config = dict(
    vocab_size=1959,
    norm='rmsnorm',
    rope_fraction=1.0,
    optimizer='muon_variant',
    lr_mult_qkv=0.5,
    decay_fraction=0.859,
    batch_tokens=16384,
    max_seq_len=256,
    train_tokens=123400000,
    dataset='wikipedia_en',
)
MLP neurons of a small language model. Each row is named by its layer, matrix (gate and up: input weights; down: output weights) and neuron, and shows model dimensions 32-127. Each number is 50 + 15 x the weight over its row's rms, rounded and kept within 0 to 99. A neuron's up and down rows have the sign that makes its largest values positive.
After each neuron's rows, "fires on" lists the tokens most often at its 100 highest values on Wikipedia text that the model never trained on.

L5.gate40:48 62 40 29 43 46 30 41 41 54 52 58 44 64 53 47 38 38 45 46 44 72 49 47 49 64 62 82 53 51 54 51 69 11 44 32 29 69 40 41 89 32 54 40 49 57 81 16 48 68 42 56 84 51 49 41 49 48 41 42 86 94 35 36 50 66 45 37 56 44 51 33 57 61 42 58 76 43 39 62 59 42 31 74 49 67 45 50 65 69 63 42 57 56 63 50
L5.up40:71 54 65 57 78 76 28 43 57 46 61 56 32 43 57 44 39 32 53 48 36 48 64 40 37 55 77 63 34 60 54 32 46 46 39 55 49 74 45 41 40 46 42 29 40 44 52 57 41 51 46 69 78 51 62 65 56 32 43 38 49 81 72 46 64 60 23 55 42 75 37 50 43 32 31 58 68 31 61 21 55 48 57 46 56 61 37 63 32 55 53 34 29 29 35 89
L5.down40:37 55 46 62 46 39 61 42 30 34 40 47 63 60 41 43 61 65 26 55 48 22 31 69 72 56 32 50 61 46 49 44 66 65 58 42 38 43 50 61 21 33 59 59 31 43 41 53 84 57 94 46 68 22 39 49 66 45 83 57 55 70 20 38 64 48 22 39 55 61 46 47 68 59 44 52 27 50 39 46 79 63 87 50 48 26 49 48 43 74 48 50 46 62 46 45
fires on: "em", "oll", "ol", "ric", " dem", " called"

L6.gate189:80 25 54 54 53 38 75 47 35 52 41 35 63 39 53 36 63 39 19 16 67 53 60 18 63 52 86 50 29 45 63 58 52 48 58 46 74 83 12 42 42 75 38 34 56 63 64 34 67 38 54 42 51 49 52 72 67 31 49 44 37 62 53 51 61 41 53 31 51 51 32 49 18 52 19 41 54 58 58 70 40 36 54 51 42 58 56 46 53 35 62 67 21 35 36 74
L6.up189:31 47 39 30 49 42 70 48 34 46 24 32 44 55 77 52 64 57 48 53 60 60 41 20 40 59 68 47 49 60 40 70 52 58 44 64 49 51 42 44 62 55 31 52 49 62 69 46 48 52 55 49 50 49 37 51 51 46 51 34 62 61 59 56 44 65 47 64 80 69 57 74 62 24 46 34 58 27 63 36 52 59 44 50 59 49 37 65 58 72 48 73 39 48 38 65
L6.down189:59 49 49 42 83 65 49 37 47 47 39 85 74 20 55 57 64 57 31 21 21 45 62 52 46 46 38 54 65 36 31 77 54 33 44 44 69 54 40 57 44 40 59 53 42 53 31 26 45 61 27 37 46 60 63 30 30 20 54 34 60 37 42 49 59 40 48 73 38 27 52 32 46 66 63 58 61 61 16 61 51 45 30 83 57 47 33 68 49 65 39 46 36 54 69 51
fires on: "ed", "ated", " used", "ished", " built", "ing"

L5.gate33:67 67 38 39 42 75 64 71 32 80 40 80 63 49 51 28 47 58 44 33 62 55 48 26 67 64 27 54 30 46 51 61 49 44 48 76 52 28 28 72 53 67 58 65 80 26 66 63 37 51 39 54 60 46 23 35 75 73 40 59 30 27 62 66 60 46 39 35 40 49 56 49 41 32 58 75 61 46 62 68 44 64 52 36 44 50 57 45 42 61 31 63 37 32 52 28
L5.up33:35 50 74 53 60 38 45 45 39 61 51 76 40 49 54 34 66 48 59 49 31 70 10 65 36 29 40 25 51 33 49 23 55 12 41 67 78 45 54 61 46 67 53 60 64 93 50 51 51 63 70 55 77 65 65 41 50 47 58 54 52 60 42 53 29 65 41 54 47 45 68 46 46 21 53 65 52 38 62 49 24 47 42 72 43 71 80 36 14 71 28 53 47 72 30 25
L5.down33:36 77 19 68 45 22 45 40 56 67 56 40 31 43 53 37 55 43 57 41 54 54 36 49 50 55 34 49 86 29 59 47 23 54 42 45 54 52 55 38 45 56 53 72 45 69 44 70 42 79 48 68 43 40 36 58 48 63 49 52 64 27 26 50 50 30 47 47 51 59 51 41 38 78 90 44 67 59 42 34 49 35 40 42 35 89 65 50 52 42 49 58 62 40 19 33
fires on: "in", "i", "===\n\n", " |\n\n", " =\n\n"

L8.gate171:72 76 40 93 54 54 59 56 53 45 63 71 31 46 61 52 37 49 50 44 45 51 42 49 46 26 52 34 45 54 81 56 67 43 58 42 67 36 55 42 41 45 55 35 42 76 48 60 45 24 27 29 45 51 37 59 44 31 68 06 84 27 36 63 49 68 48 60 36 72 65 51 48 63 63 59 34 42 55 59 59 62 73 62 38 49 78 40 34 67 56 68 34 66 34 36
L8.up171:71 61 45 64 52 68 35 62 62 18 58 47 48 55 67 63 41 35 62 63 56 49 11 55 50 72 41 41 64 45 76 53 32 51 72 44 41 31 63 44 75 74 49 64 41 49 69 68 43 25 28 57 63 57 63 22 09 43 52 30 49 29 45 67 42 42 39 48 33 49 31 51 34 63 53 59 56 66 48 31 39 28 51 56 35 38 46 62 57 54 46 39 40 41 72 49
L8.down171:87 27 62 58 36 50 58 41 44 50 24 49 29 21 52 23 32 43 49 37 49 35 51 31 52 56 60 51 39 52 41 60 62 30 68 67 71 37 20 75 30 16 23 64 44 52 69 27 35 36 42 37 49 62 65 53 75 76 76 49 61 48 47 54 40 47 33 60 37 60 35 72 57 52 76 40 47 62 26 69 67 51 60 47 46 52 30 42 44 56 57 40 46 59 31 47
fires on: "r", " inc", " r", "l", "per"

L11.gate144:60 36 33 75 40 49 45 60 58 60 34 63 60 49 75 57 46 81 44 70 56 52 58 55 49 51 46 66 52 59 54 41 75 69 46 57 46 37 40 24 52 34 59 42 38 61 84 44 39 71 31 42 77 17 40 67 60 55 85 38 41 55 54 53 34 56 57 36 64 62 22 26 52 63 65 31 50 36 52 75 83 57 67 47 34 42 41 66 38 50 55 34 20 63 55 65
L11.up144:29 47 69 41 72 52 53 59 55 46 45 49 28 47 27 59 48 58 49 79 46 35 61 48 40 58 63 80 79 47 67 30 39 54 28 56 53 43 58 44 40 48 72 56 41 38 81 81 70 41 64 69 78 50 71 38 27 51 58 38 57 39 34 57 34 66 33 38 77 45 21 43 27 60 34 45 50 60 71 44 17 57 52 39 47 68 41 51 52 64 66 40 36 35 58 41
L11.down144:41 65 65 43 79 35 57 73 58 38 61 36 57 43 57 38 67 27 57 60 50 44 35 83 30 68 50 49 95 24 44 29 18 33 30 23 55 43 24 45 44 58 37 51 48 57 72 46 43 58 47 34 48 41 25 77 64 68 58 42 34 44 52 35 58 67 37 44 44 38 29 67 38 58 32 44 64 42 57 46 51 67 60 47 66 63 52 62 26 44 43 47 29 34 45 45
fires on: " c", " cl", " a", " col", "p"

L10.gate247:46 45 67 61 55 31 32 43 49 41 40 71 72 56 54 34 61 57 53 43 44 47 09 64 73 27 38 18 46 51 26 60 55 42 48 64 50 69 29 58 51 66 45 43 52 39 59 43 85 47 32 47 68 59 20 53 55 34 47 54 69 27 79 51 49 63 20 60 87 39 49 71 51 31 45 63 58 67 42 66 31 45 34 67 59 67 67 56 45 56 32 48 76 57 57 56
L10.up247:44 77 63 62 65 48 40 42 62 45 49 77 44 85 34 53 46 26 48 38 24 41 49 48 59 77 42 44 50 43 61 76 62 37 51 44 40 47 47 76 55 70 55 52 32 57 53 63 68 36 62 55 77 60 44 71 60 62 40 33 82 23 51 27 78 51 47 33 84 50 36 39 65 41 70 49 64 32 51 45 58 41 55 33 53 58 48 65 54 72 33 51 63 45 40 48
L10.down247:60 62 33 39 29 40 41 54 75 36 36 35 58 52 51 47 50 56 63 56 54 69 66 50 48 19 61 59 63 24 52 57 49 68 48 50 38 57 24 49 61 49 80 32 48 38 30 30 66 41 75 47 23 26 62 17 72 37 40 43 89 35 35 59 46 53 39 55 68 69 46 79 32 10 43 55 39 56 31 49 39 42 32 43 71 43 65 55 59 66 54 30 53 47 52 32
fires on: "ly", " to", " =\n\n", " w", " U", "\n\n"

L6.gate281:71 42 41 45 29 30 54 39 62 49 60 39 56 36 45 37 57 68 64 74 21 55 39 56 50 50 53 32 52 40 27 73 48 42 43 60 51 52 66 62 72 43 58 46 29 34 34 44 39 58 52 49 60 48 50 44 46 74 30 50 68 24 47 33 17 46 63 54 26 65 30 73 61 43 55 64 31 48 42 65 35 61 53 57 71 48 28 60 99 44 64 66 27 65 74 65
L6.up281:39 47 33 56 39 41 45 40 67 59 36 33 40 59 71 52 33 58 56 38 42 46 44 65 40 52 21 47 42 45 28 57 26 33 25 48 73 50 76 15 39 30 28 36 57 40 40 45 48 22 34 71 55 66 32 61 27 72 78 32 53 28 34 57 53 33 41 54 49 60 37 54 49 42 62 48 40 45 52 70 47 35 67 38 45 35 67 74 49 49 39 55 37 35 52 53
L6.down281:43 47 53 74 19 48 55 49 46 65 48 38 55 41 36 40 42 54 23 56 72 63 49 56 53 31 64 45 09 61 48 52 52 63 49 74 45 57 42 70 35 44 68 55 38 60 56 54 22 42 58 20 31 44 69 42 45 59 41 59 84 48 48 43 55 42 41 52 47 51 34 58 20 68 34 22 55 38 46 28 58 50 48 54 46 31 58 76 52 57 29 20 22 30 76 77
fires on: "y", "od", "ad", "og", "ph", "-"

L6.gate150:48 50 42 47 64 63 53 45 53 57 59 43 60 66 60 65 51 20 46 40 52 75 30 49 61 63 58 29 72 63 81 36 58 58 34 32 66 47 50 53 31 78 26 54 45 91 55 27 67 72 86 45 24 39 44 69 21 21 27 66 39 58 62 50 43 55 35 57 39 27 38 39 41 55 35 45 59 52 41 29 34 73 42 29 43 52 58 38 52 69 64 58 63 68 46 48
L6.up150:28 50 80 52 27 46 75 79 39 28 65 46 61 29 69 28 71 51 65 51 40 27 41 41 65 48 59 32 78 77 31 54 17 42 31 62 46 33 51 55 65 61 58 48 68 18 28 39 75 38 37 37 70 54 35 50 44 06 52 33 49 31 45 33 36 28 41 51 43 49 74 65 36 51 60 40 52 57 54 61 60 48 44 83 53 47 47 57 41 38 40 32 51 51 43 53
L6.down150:26 57 41 69 37 77 50 33 60 67 28 42 53 35 38 53 32 47 64 50 35 55 33 51 74 69 52 55 71 49 60 57 45 58 41 52 59 26 61 44 36 70 60 61 46 47 36 67 91 61 50 48 30 65 75 43 59 47 36 47 35 48 29 38 43 10 65 62 58 65 43 63 72 37 51 26 55 60 29 49 71 56 35 53 45 38 49 54 49 70 30 60 58 67 40 06
fires on: "r", " str", "pr"

L13.gate184:67 48 53 55 50 21 72 44 48 55 66 32 67 53 25 45 65 58 53 62 30 66 53 46 62 74 26 55 46 39 56 65 26 38 33 38 59 24 83 53 49 41 69 56 52 39 54 41 23 29 43 71 40 40 40 55 45 35 52 33 76 60 53 27 40 36 20 50 45 43 49 47 52 57 55 79 20 38 42 71 22 43 42 51 30 50 47 26 54 59 49 45 55 51 28 57
L13.up184:61 17 78 59 21 34 67 56 35 54 58 70 72 69 35 81 59 58 37 58 32 50 68 32 65 59 43 39 59 67 46 55 42 43 45 54 47 20 58 47 60 56 36 58 66 54 82 49 60 72 51 23 75 80 47 23 54 32 43 71 70 46 41 59 66 29 24 51 37 47 53 58 57 57 63 48 60 43 34 30 44 78 53 58 60 31 65 69 44 58 82 41 52 41 64 56
L13.down184:44 49 52 40 46 63 57 29 26 41 30 55 33 48 72 74 53 74 29 87 34 46 52 31 40 50 64 45 62 60 73 21 58 71 47 53 22 37 33 67 70 53 52 85 51 69 34 56 57 42 53 56 44 57 64 32 32 44 61 59 45 44 42 52 48 64 23 59 52 50 46 55 44 45 44 63 59 59 46 49 51 77 27 71 37 20 38 37 32 57 70 58 49 59 44 38
fires on: "ig", " d", "ven", " feat", " ag"

L9.gate148:79 27 62 41 77 53 59 58 43 58 53 77 40 66 56 46 70 51 37 39 62 30 50 46 69 33 27 32 37 55 53 59 62 49 46 46 36 67 67 34 29 55 63 48 21 40 64 73 67 58 48 68 41 33 47 36 42 54 53 49 58 35 73 62 33 37 40 43 87 59 49 63 46 50 66 74 36 41 37 55 43 45 37 43 59 60 67 72 30 61 52 41 61 54 64 53
L9.up148:65 36 68 42 66 35 49 55 24 66 39 51 30 46 37 71 60 51 75 62 76 50 46 90 50 49 43 51 33 56 50 43 46 25 60 74 43 50 37 64 50 65 39 16 53 41 29 70 68 71 92 50 62 50 64 50 55 25 58 58 63 48 62 53 55 50 41 36 67 63 30 58 56 47 76 74 57 60 60 62 59 72 24 50 63 48 49 49 64 30 37 55 32 84 57 57
L9.down148:55 91 35 72 58 33 15 79 50 27 79 58 38 28 46 73 61 68 44 34 49 65 29 53 65 25 47 43 42 55 46 73 57 53 31 48 41 46 32 39 38 40 27 45 53 81 37 48 30 66 55 51 30 26 40 54 58 48 48 66 58 57 40 38 43 56 09 44 52 63 57 43 65 37 59 48 61 45 47 51 26 67 44 67 34 48 73 35 50 63 54 56 56 52 52 31
fires on: " to", "ly", "ually", "ately"

L2.gate57:40 53 69 54 45 69 43 30 51 55 70 62 64 35 49 27 45 28 64 68 43 36 50 35 59 58 62 20 59 46 51 59 64 65 66 74 56 61 57 59 60 67 58 62 48 53 60 37 37 46 49 44 41 61 56 67 47 14 24 33 31 42 48 32 65 42 53 45 59 30 50 55 39 67 59 65 37 44 62 34 48 28 48 44 35 46 74 35 50 43 99 59 53 79 19 54
L2.up57:38 37 74 54 60 42 70 63 47 52 53 45 54 33 43 47 40 55 52 64 63 48 22 13 77 53 52 35 48 40 49 36 37 56 36 47 49 45 62 50 52 76 61 70 72 53 40 55 54 56 38 27 52 87 38 59 65 59 29 19 49 71 38 35 66 43 43 32 55 14 66 51 65 45 54 47 70 58 61 37 37 51 55 44 20 34 53 54 50 51 78 64 75 51 04 26
L2.down57:62 66 62 15 52 67 42 51 24 69 43 66 63 66 36 62 64 62 45 34 50 66 69 42 47 35 35 59 30 55 53 53 69 43 68 73 60 48 71 62 33 21 42 52 45 59 33 77 54 47 55 45 65 55 48 64 40 55 31 26 44 53 30 90 49 47 47 48 46 63 50 84 36 51 49 39 69 45 59 37 35 61 63 41 44 49 50 60 46 65 59 78 15 55 34 36
fires on: "r", "iam", "ate", "uk", "im", "umb"

L2.gate223:42 60 65 29 66 27 49 72 60 24 47 49 44 48 58 29 54 68 26 26 38 40 35 37 40 25 55 62 48 49 38 57 62 47 46 69 58 21 64 31 58 40 33 70 50 47 79 61 39 37 43 58 63 56 34 38 66 31 63 75 36 35 44 24 15 46 57 10 43 50 67 45 64 48 47 82 60 31 44 89 43 54 62 58 46 48 81 64 28 32 52 42 54 49 44 65
L2.up223:33 42 46 48 47 50 38 34 68 51 68 80 56 42 70 30 34 75 56 57 35 30 33 59 53 40 49 55 48 39 41 46 33 63 32 55 62 59 60 30 68 43 51 66 45 54 43 62 26 61 49 57 70 36 65 52 50 50 50 39 67 55 55 33 34 50 45 37 68 59 78 41 29 52 33 67 47 22 49 36 44 51 42 75 33 51 96 58 25 69 47 74 50 54 67 65
L2.down223:69 63 53 38 33 83 25 41 48 56 32 55 49 56 81 53 54 21 53 57 54 35 42 33 57 66 38 49 79 33 45 46 39 59 37 42 37 55 31 59 46 61 49 43 44 54 37 53 18 69 58 35 67 23 63 67 60 73 60 35 63 64 64 57 64 41 37 30 38 38 59 60 51 76 69 56 38 29 57 29 40 32 68 62 41 65 41 58 29 40 58 87 65 47 28 41
fires on: "k", "em", "===\n\n", " |\n\n", " Sc", "==\n"

L9.gate218:39 40 45 46 33 85 37 53 31 48 78 38 45 22 65 17 43 60 42 48 47 32 57 57 51 37 45 48 55 54 38 26 61 39 38 54 32 83 50 12 50 56 86 21 35 60 35 42 64 55 48 41 66 44 42 52 47 36 45 64 41 51 42 75 42 43 51 27 33 67 65 50 60 29 70 59 48 48 68 69 13 50 57 59 79 63 67 39 67 66 61 69 13 67 82 43
L9.up218:10 30 50 36 38 56 81 31 48 52 44 41 55 39 63 43 42 14 26 60 25 59 40 56 45 55 30 36 39 43 35 60 33 29 53 52 46 85 44 29 46 57 42 29 57 54 70 71 62 41 64 48 34 27 33 27 64 49 49 62 68 28 82 47 66 40 52 45 76 73 63 80 45 23 44 35 63 35 69 32 35 37 62 56 29 19 42 49 44 45 45 71 51 59 58 61
L9.down218:61 42 38 63 50 62 41 43 39 67 76 40 37 51 52 52 61 49 80 47 74 42 39 29 65 49 64 46 32 74 59 38 59 64 39 53 40 66 54 84 55 56 73 66 60 18 41 73 35 59 75 31 39 71 51 62 50 64 62 45 51 60 47 51 59 61 36 72 40 63 49 27 55 53 59 64 52 64 64 55 49 70 60 49 63 71 17 59 66 47 65 21 33 61 46 54
fires on: " \"", "y", "ad", "oot", "anc", "it"

L13.gate113:43 66 49 35 45 42 58 41 57 38 52 39 34 57 43 44 32 70 44 59 61 32 20 33 44 42 81 41 38 57 64 45 62 69 65 29 25 36 42 59 46 25 63 45 35 77 63 27 31 72 44 44 59 37 66 79 55 48 62 39 27 30 58 32 46 55 70 47 69 57 39 50 75 60 66 60 52 37 52 49 26 58 62 50 38 62 24 77 45 43 42 55 47 69 40 26
L13.up113:57 58 77 43 60 30 68 50 59 62 48 57 49 33 64 32 45 78 26 48 35 24 54 31 60 46 44 67 73 28 48 49 52 71 58 49 43 44 62 54 52 46 72 35 54 49 72 54 64 72 59 70 74 47 12 66 51 16 60 58 55 60 58 39 61 26 35 67 51 67 50 37 48 59 41 38 52 55 75 30 54 50 48 51 43 47 63 74 21 56 56 48 64 37 52 63
L13.down113:53 53 63 39 34 12 33 49 59 32 54 35 52 32 41 62 39 33 32 60 94 50 47 50 42 58 55 68 29 44 66 49 46 54 59 40 56 42 74 47 47 48 48 36 44 27 49 32 47 50 48 52 54 36 57 51 53 47 49 70 37 57 32 27 35 74 54 64 60 60 65 63 72 70 47 54 39 37 54 59 55 55 52 56 55 37 41 37 47 58 38 34 48 59 69 61
fires on: " col", " c", "b", " disc", " ref"

L2.gate147:37 59 59 16 38 59 88 48 55 54 33 39 05 47 41 54 62 49 41 65 49 49 72 52 83 34 67 44 53 60 42 28 70 71 52 48 62 35 46 31 70 55 60 41 57 58 55 23 32 54 57 57 53 46 79 62 55 62 85 54 61 88 63 65 48 60 56 38 60 47 33 41 50 53 34 46 63 29 65 59 70 47 39 60 30 56 67 73 42 80 41 62 28 63 56 75
L2.up147:53 45 59 60 44 53 32 48 45 56 74 67 48 56 52 42 33 43 54 39 37 09 58 80 59 61 66 70 39 36 61 57 50 43 67 53 43 27 42 51 61 25 63 64 65 49 34 24 40 66 50 46 60 52 46 47 45 30 51 57 88 63 65 27 15 52 53 60 57 35 35 43 18 31 43 71 75 33 66 60 83 36 31 42 49 58 79 47 41 69 42 31 42 46 48 81
L2.down147:49 57 40 44 59 56 67 69 34 51 58 15 74 46 53 25 57 39 24 72 34 63 43 43 67 28 80 33 43 45 64 30 70 53 50 31 59 29 60 37 32 99 68 37 53 54 50 43 63 41 67 48 43 46 50 68 36 38 62 74 75 42 29 39 57 57 60 19 52 51 55 38 59 77 31 71 27 55 42 65 37 43 45 38 42 40 68 25 58 40 21 48 46 44 36 57
fires on: "ol", "en", "ar", "em", "ight", "g"

L13.gate175:42 39 33 54 51 39 74 80 52 77 64 46 57 51 89 62 51 53 58 42 66 14 51 33 62 23 58 58 72 45 48 50 37 41 50 32 52 55 46 56 82 61 38 47 50 30 33 44 43 55 62 50 52 41 35 22 34 32 54 86 41 53 43 51 74 55 43 62 47 47 46 51 44 66 41 46 71 48 61 36 47 77 74 45 70 70 23 38 42 60 39 67 53 44 50 61
L13.up175:45 63 30 55 65 14 46 54 47 16 56 44 62 47 59 50 41 34 64 41 61 41 51 37 54 39 51 53 58 35 54 59 69 75 63 37 34 15 52 39 44 78 41 38 46 31 69 40 60 51 37 68 42 46 56 37 79 28 55 52 53 20 40 51 52 70 56 79 43 48 81 57 74 54 70 29 61 31 58 53 56 48 95 53 43 47 36 51 61 48 61 57 43 72 33 53
L13.down175:50 30 48 36 63 71 39 44 43 45 54 35 60 58 53 43 46 64 55 50 30 51 72 78 28 72 52 42 85 15 42 39 51 46 46 72 60 45 43 78 57 26 48 48 32 68 55 58 48 52 57 39 24 56 76 27 55 56 50 47 40 40 75 49 42 11 63 39 13 53 62 34 32 48 27 47 47 57 70 25 38 32 43 42 40 61 47 35 53 48 41 52 53 64 35 32
fires on: " f"

L5.gate22:34 25 44 45 58 55 27 49 52 27 51 59 54 39 64 48 48 40 59 47 42 46 31 28 35 64 62 64 52 42 67 62 54 41 56 27 65 53 76 67 49 45 30 50 58 54 72 48 55 46 43 71 33 35 42 57 60 47 35 71 61 68 36 35 62 08 43 29 35 77 45 60 41 58 00 56 58 48 44 62 52 33 39 44 18 21 68 55 39 23 42 64 55 52 52 64
L5.up22:42 46 41 31 57 22 64 58 40 36 74 62 66 50 59 55 60 36 37 49 64 38 48 44 73 31 65 68 29 35 67 21 62 42 15 51 65 28 16 39 50 57 59 36 63 60 68 34 68 54 41 46 31 61 83 38 49 30 50 47 80 46 48 35 63 57 43 37 41 56 64 62 59 57 66 55 31 37 59 44 43 60 56 64 41 41 66 66 54 42 61 64 38 70 37 50
L5.down22:71 40 50 36 65 85 41 46 40 43 48 42 44 48 63 47 54 92 19 48 37 41 59 38 49 66 60 63 64 37 45 53 38 58 54 16 61 49 48 55 39 32 71 27 60 65 41 45 33 57 56 40 60 55 53 55 61 76 46 26 70 58 60 63 53 71 98 55 44 53 57 38 68 35 57 50 67 64 79 75 59 64 53 71 54 64 45 56 44 27 76 52 36 58 59 55
fires on: "ed", " as", " released", " built", "osed", "ode"

L5.gate223:61 56 49 49 32 72 51 44 49 59 68 74 64 65 61 78 11 43 60 61 48 33 52 59 50 72 51 64 79 56 66 49 58 38 60 53 61 52 32 20 52 85 35 47 42 61 55 42 50 22 50 60 49 49 65 52 37 13 57 51 61 51 63 51 37 32 40 54 30 43 50 64 68 41 62 21 46 51 48 45 51 72 51 65 36 20 69 22 65 45 39 47 54 53 50 62
L5.up223:29 32 41 58 29 45 36 51 53 35 50 54 42 66 55 80 40 35 56 36 60 20 45 25 35 71 52 30 67 60 67 48 51 58 56 37 34 37 51 53 38 65 56 22 44 25 80 46 62 41 79 13 58 68 50 48 14 40 59 72 41 53 69 45 47 50 62 27 50 42 51 46 24 45 32 32 46 70 75 48 44 65 71 51 44 51 48 80 37 10 41 55 34 14 60 53
L5.down223:79 62 72 39 61 64 18 58 69 44 66 37 42 55 39 55 52 64 52 64 50 50 65 65 55 54 42 61 57 61 43 33 47 83 51 72 52 72 67 43 53 84 80 60 48 64 63 35 68 56 57 67 46 47 54 37 57 17 45 36 25 57 78 51 40 62 58 37 34 61 61 38 42 52 61 44 46 80 39 56 73 63 51 55 61 64 71 50 55 32 51 36 61 45 47 40
fires on: "r", "age", "ic", "it", "ot", "ure"

L2.gate81:37 38 34 51 56 78 49 48 17 47 60 45 77 41 38 51 57 45 51 54 52 32 36 54 64 39 38 47 31 25 35 29 61 37 45 43 64 46 32 43 54 55 75 38 50 49 73 59 43 43 41 47 48 55 38 49 76 55 47 33 50 28 39 46 87 41 66 39 61 44 21 33 23 56 70 65 59 70 81 34 41 53 36 47 42 66 55 46 12 62 54 85 56 55 38 71
L2.up81:52 42 53 40 54 38 76 60 58 42 33 58 41 54 41 45 56 43 36 38 25 47 49 51 53 43 35 70 52 46 53 59 25 55 13 57 57 36 45 40 48 68 52 68 42 50 11 66 55 27 50 20 34 28 39 60 50 44 46 82 32 29 24 46 45 33 26 42 54 51 45 38 46 37 67 57 72 50 45 43 50 73 93 52 28 59 39 59 51 74 70 42 56 14 46 47
L2.down81:60 42 46 50 58 52 56 48 45 83 57 46 53 29 36 46 39 40 33 30 44 36 67 70 56 61 52 31 52 52 32 38 61 17 57 45 66 46 58 40 31 57 72 64 27 53 41 75 57 44 46 57 41 40 54 53 54 70 31 57 62 43 48 65 19 31 40 62 61 64 26 46 39 35 39 53 65 49 66 56 56 18 43 56 29 64 89 36 29 46 70 47 38 47 50 47
fires on: "i", "ell", "all", "ill", "ate"

L11.gate273:81 39 52 45 56 45 76 88 64 60 60 71 42 73 49 26 24 91 47 63 52 67 77 43 73 45 38 23 36 48 76 25 29 33 57 66 61 52 49 44 59 55 73 44 74 62 41 63 42 48 52 55 42 38 42 36 40 52 70 61 46 50 34 40 58 47 73 28 73 50 46 62 39 54 41 39 72 21 62 57 60 21 52 36 48 37 53 34 47 49 66 30 44 45 36 31
L11.up273:47 64 53 39 64 73 46 60 28 80 31 47 54 51 58 45 10 38 49 80 54 49 44 95 25 38 57 55 39 57 45 46 59 63 80 37 52 50 72 28 24 27 45 63 42 76 29 57 67 52 56 56 51 29 28 55 47 42 48 46 35 33 45 58 52 43 53 42 58 48 49 67 31 46 44 67 37 50 56 42 83 38 61 29 13 40 51 62 40 37 67 09 40 74 29 52
L11.down273:52 47 41 30 76 58 37 46 31 43 58 61 53 48 43 82 56 52 68 55 56 62 35 48 33 71 30 46 99 59 36 57 49 68 26 46 47 55 30 55 58 43 33 49 49 24 68 58 58 55 49 47 82 41 67 31 74 58 68 48 22 73 55 81 17 59 31 51 46 49 43 47 55 29 44 47 42 61 55 60 42 74 49 40 35 72 57 34 39 22 65 78 51 71 62 66
fires on: " As", "ile", " of", "hen", "s", "if"

L2.gate251:40 44 60 35 53 58 31 56 35 45 53 51 60 65 73 65 31 35 43 66 35 61 49 41 69 45 46 59 79 41 45 52 48 67 68 49 37 41 50 64 32 66 42 66 51 50 32 50 35 49 63 21 44 46 53 31 30 55 44 65 43 40 48 62 38 23 55 29 44 42 52 39 50 58 23 62 33 46 28 11 60 49 37 75 16 47 66 53 69 64 67 36 65 51 27 46
L2.up251:21 49 32 47 47 48 86 37 58 52 31 55 41 38 55 31 58 05 44 42 35 42 33 19 38 33 43 39 49 56 32 58 31 36 43 48 52 32 45 65 21 80 63 69 71 60 34 56 37 62 36 32 48 48 26 70 35 71 68 17 35 39 59 45 60 60 72 62 77 61 53 63 29 63 34 41 60 54 48 68 50 56 48 52 47 41 58 38 47 60 71 22 44 14 42 34
L2.down251:52 61 51 31 77 20 48 42 45 16 49 46 42 41 57 40 69 51 84 16 58 32 44 55 63 62 37 29 83 50 32 36 46 32 41 39 83 42 50 39 35 29 48 68 29 28 60 52 55 57 62 64 55 47 28 41 47 35 38 70 35 34 55 40 55 27 15 33 49 49 53 61 42 56 48 23 32 62 48 34 61 50 40 39 79 64 15 33 42 49 72 42 45 47 50 39
fires on: " Or", "r", " E", " inter", "af", "E"

L6.gate228:37 47 53 60 42 55 77 68 54 66 44 43 36 44 37 84 47 35 41 38 63 44 25 36 55 32 41 51 52 43 46 72 45 32 57 62 37 27 53 63 35 37 52 53 56 44 63 56 58 33 43 62 32 60 60 63 43 65 71 31 83 53 28 67 70 50 79 29 75 33 15 47 47 60 54 62 41 36 40 69 50 25 53 47 60 65 43 26 42 62 74 68 21 55 57 50
L6.up228:48 25 34 40 64 53 72 62 65 40 58 51 52 36 26 56 43 49 41 52 49 51 53 38 68 31 36 31 56 59 52 72 47 56 31 29 40 36 60 43 51 43 41 64 48 71 38 85 48 50 60 51 25 50 53 76 49 70 56 45 67 48 44 59 51 56 40 67 48 35 53 49 61 46 62 54 32 16 40 52 63 61 48 50 40 43 28 56 55 59 37 71 44 40 47 45
L6.down228:30 44 47 47 41 50 46 47 59 53 71 87 59 33 48 08 58 58 48 46 50 42 35 39 53 53 54 39 53 14 35 28 26 86 38 84 56 46 58 13 69 48 64 62 67 45 62 61 48 37 39 45 55 62 70 23 60 67 64 36 49 62 34 33 50 39 23 50 62 47 68 59 70 39 68 68 49 50 55 48 38 32 72 25 54 45 53 60 60 58 33 48 26 43 40 58
fires on: "t", "ad", "b", "ill", "l", "ell"